From a checkpoint of a small transformer trained on Wikipedia: width 768.
MLP neurons of a small language model. Each row is named by its layer, matrix (up: input weights) and neuron, and shows model dimensions 544-607. Each number is 50 + 10 x the weight over its row's rms, rounded and kept within 0 to 99.
Before each neuron's rows, "fires on" lists the tokens most often at its 100 highest values on Wikipedia text that the model never trained on.

fires on: "==", " not", " ==", " War", " Pakistan"
L4.up3017:49 48 28 42 53 55 59 49 79 54 53 47 46 37 67 50 37 51 64 33 57 47 46 47 44 63 64 53 48 60 69 59 52 52 49 58 43 46 45 36 48 53 51 51 42 59 54 58 26 44 46 54 41 63 33 38 41 38 53 54 46 40 62 46

fires on: "'", " and", "a", " of"
L4.up1252:58 45 69 48 59 43 40 48 54 55 58 44 65 53 55 66 51 40 56 41 56 40 61 55 61 63 41 51 46 46 55 38 55 59 54 43 39 49 42 54 65 46 52 51 27 58 33 42 41 61 48 48 39 41 42 43 59 52 44 55 55 49 59 56

fires on: ")", "}", "\"", "]"
L4.up751:48 45 55 57 47 55 48 54 46 51 56 40 49 44 42 39 44 60 51 63 59 38 59 59 54 57 41 50 43 63 55 56 46 41 62 59 62 57 54 62 44 41 57 26 63 44 55 57 42 48 42 43 57 45 44 37 55 59 19 37 64 53 57 40

fires on: " to", " at", " year", " that", " then", " Year"
L4.up2932:38 53 30 56 46 42 42 59 53 53 52 51 60 59 53 30 33 57 57 46 49 35 52 42 62 42 48 44 73 55 51 43 47 59 41 47 53 53 60 39 44 54 44 61 42 56 45 68 42 58 58 46 50 46 54 59 48 49 32 57 36 56 44 37

fires on: " to", " To", " must", " will"
L4.up1165:57 45 44 43 46 49 60 49 44 47 46 29 53 58 59 44 59 54 48 25 47 59 38 67 41 49 52 56 56 45 30 30 53 64 53 53 36 50 62 44 51 55 70 34 45 50 38 44 54 39 47 44 49 52 67 37 52 56 54 38 42 78 42 50

fires on: " D", " de", " De", " Don", " time", " Joseph"
L4.up2035:73 68 57 54 62 60 46 56 40 54 53 59 44 32 66 29 45 41 44 68 62 32 59 33 37 61 41 42 51 54 62 53 60 61 58 58 42 45 54 49 40 58 31 49 56 59 47 51 52 50 51 52 57 53 46 47 29 47 57 54 52 66 63 64

fires on: " so", "s", " War", "o", " So"
L4.up1895:51 47 47 48 49 57 50 63 65 46 48 48 46 48 66 45 61 61 51 41 58 76 57 46 53 52 37 52 57 48 56 56 66 48 50 60 48 61 24 46 62 46 41 45 47 67 44 18 51 44 42 58 57 58 31 46 32 61 58 48 40 35 46 34

fires on: " of", ":", " M", " Le", " B"
L4.up2914:55 41 36 54 63 55 50 56 39 58 55 31 55 52 42 58 55 46 53 55 43 49 38 54 57 56 55 60 43 70 43 46 51 59 55 56 43 48 43 58 47 48 30 41 67 49 56 42 56 59 50 62 46 61 52 37 52 56 52 32 53 67 45 48

fires on: " 4", " 3", " and", "qua", " disc"
L4.up345:42 40 49 41 63 56 38 47 47 51 41 67 33 48 33 42 43 62 71 50 40 54 56 48 49 64 51 61 58 34 39 55 68 54 45 44 56 46 40 53 49 55 58 41 44 22 36 53 36 54 62 34 46 54 55 44 55 48 51 54 34 51 60 53

fires on: " for", " in", " at", " then", " The"
L4.up712:48 33 27 65 50 53 57 54 40 45 61 38 57 70 49 61 25 43 48 34 51 57 54 49 48 57 77 38 31 43 35 33 49 61 48 44 48 37 61 56 49 61 35 24 52 47 43 33 62 63 34 43 34 44 67 70 61 63 43 37 36 55 47 35

fires on: " ==", "==", " River", "ther"
L4.up783:66 36 49 46 45 48 47 51 52 48 51 57 64 58 34 53 43 57 56 41 45 42 61 31 54 51 61 45 43 50 61 58 27 67 44 49 50 56 54 41 54 65 44 39 39 62 51 55 51 37 55 62 44 50 59 40 52 49 42 36 43 49 61 51

fires on: " General", "os", " 7", "ard", "k"
L4.up96:42 46 51 47 58 57 35 46 38 62 38 43 51 46 62 67 40 54 48 39 55 46 55 58 54 51 56 40 55 62 42 56 44 57 48 50 36 35 35 57 41 57 55 33 63 66 35 42 58 30 43 45 61 48 43 60 47 54 52 32 50 68 66 52

fires on: ")", "\"", "\")", ".\"", "\","
L4.up2178:58 52 32 51 40 54 58 56 58 52 21 36 42 55 60 57 44 59 36 61 69 55 56 59 49 59 43 47 49 46 54 61 54 55 47 63 35 63 38 61 57 42 55 36 55 53 43 38 50 52 48 43 52 46 58 42 50 71 57 38 44 31 56 14

fires on: " most", "|---|---|---|", "|---|---|", "---|---|---|---|", " more"
L4.up70:43 64 49 50 61 46 54 52 61 57 37 40 59 38 36 43 51 40 56 62 72 52 51 43 43 31 47 48 39 39 73 64 50 45 58 50 31 50 52 55 36 45 47 40 48 59 49 30 60 53 57 38 46 26 59 62 50 58 41 56 55 40 48 40

fires on: "(", " place", "AL", ":", "W", " have"
L4.up959:46 33 47 68 57 48 60 63 49 41 50 47 56 64 40 53 50 41 41 43 68 64 42 55 30 60 49 49 64 55 68 48 57 58 39 28 41 35 58 52 48 62 47 57 44 82 55 55 76 48 68 43 37 58 52 37 45 61 60 57 55 46 55 43

fires on: "G", "ur", " |", " District", " so", " and"
L4.up39:52 47 41 56 44 50 43 52 50 35 55 48 66 56 52 48 46 48 42 76 47 43 57 47 54 63 34 52 50 44 56 48 53 36 27 40 56 54 49 59 40 42 62 53 33 52 42 32 51 36 41 26 44 49 58 36 33 64 47 52 35 60 45 46

fires on: " began", " started", " begins", " can", " starts", " start"
L4.up2278:48 43 41 54 49 58 69 61 52 34 56 46 50 37 38 51 53 48 49 39 63 63 53 63 42 52 48 41 55 39 34 63 53 74 36 54 54 45 47 42 45 38 45 40 40 56 60 41 46 44 50 39 55 28 44 47 57 53 52 69 54 47 44 54

fires on: "B", ":", " B", "al", "---|---|---|---|"
L4.up2167:58 49 49 42 43 52 47 51 39 40 55 55 47 35 43 57 47 55 25 57 61 50 41 46 57 57 50 41 31 57 64 66 70 52 35 49 62 43 60 50 65 49 37 68 57 64 42 45 68 39 58 47 33 36 45 40 53 64 26 54 38 52 74 53

fires on: " |", " assists", " War", " land", "o"
L4.up171:48 50 50 57 51 42 59 62 50 41 58 38 48 47 48 44 40 61 56 49 52 53 39 47 39 52 68 38 55 34 62 68 50 43 59 30 41 54 53 49 52 41 50 53 45 48 43 55 51 41 42 58 43 38 48 54 53 48 32 47 58 44 37 47

fires on: " not", "Early", " little", " born", "in"
L4.up2931:52 50 41 55 31 65 57 43 62 49 58 37 52 59 31 56 42 34 25 69 46 43 65 47 43 82 52 50 58 62 47 56 59 65 48 61 59 51 40 44 74 50 43 45 59 42 57 35 51 69 43 55 55 51 37 54 56 45 61 46 43 45 48 56

fires on: "re", "\"", ")", "ter", "cket", "us"
L4.up311:43 58 48 52 59 63 44 55 53 52 53 65 56 64 35 46 51 50 43 52 51 59 68 42 48 43 52 49 48 37 64 45 41 48 46 39 42 43 42 63 58 45 56 34 57 61 40 70 49 57 45 43 52 50 54 51 65 59 41 38 61 41 71 64

fires on: " |", ";", " 1–2;", "ne"
L4.up1237:66 48 45 51 43 50 54 60 67 51 50 48 77 37 72 42 62 70 45 48 36 43 55 42 41 50 52 53 56 44 62 54 47 56 44 57 44 49 30 49 46 62 39 31 48 59 38 64 49 56 39 64 51 40 55 53 59 49 46 49 36 49 51 41

fires on: " C", " of", " July", "cy", "C", " Command"
L4.up457:48 56 26 52 48 62 68 49 43 62 38 62 30 62 60 52 33 58 64 43 49 57 41 52 36 71 60 58 49 50 52 56 46 58 63 59 40 56 53 38 53 39 50 48 60 39 56 52 59 51 39 70 60 48 48 39 60 50 27 36 42 44 50 59

fires on: "ia", "i", "y", " under", " time"
L4.up1332:52 33 37 44 46 53 47 56 57 55 41 60 36 55 57 54 35 39 51 51 52 53 53 64 53 54 64 61 41 33 36 32 45 66 39 54 58 69 57 39 41 69 57 22 53 46 40 53 52 47 55 57 43 45 52 50 36 58 59 50 45 76 79 43

fires on: " after", " until", " since", " before", "\""
L4.up1256:48 55 52 71 46 48 67 56 44 40 56 49 57 52 57 40 47 66 48 69 66 64 46 69 53 56 61 57 47 47 63 41 14 61 42 45 36 51 50 39 52 53 42 40 56 47 50 27 48 40 46 39 47 55 38 33 75 62 39 65 32 47 46 28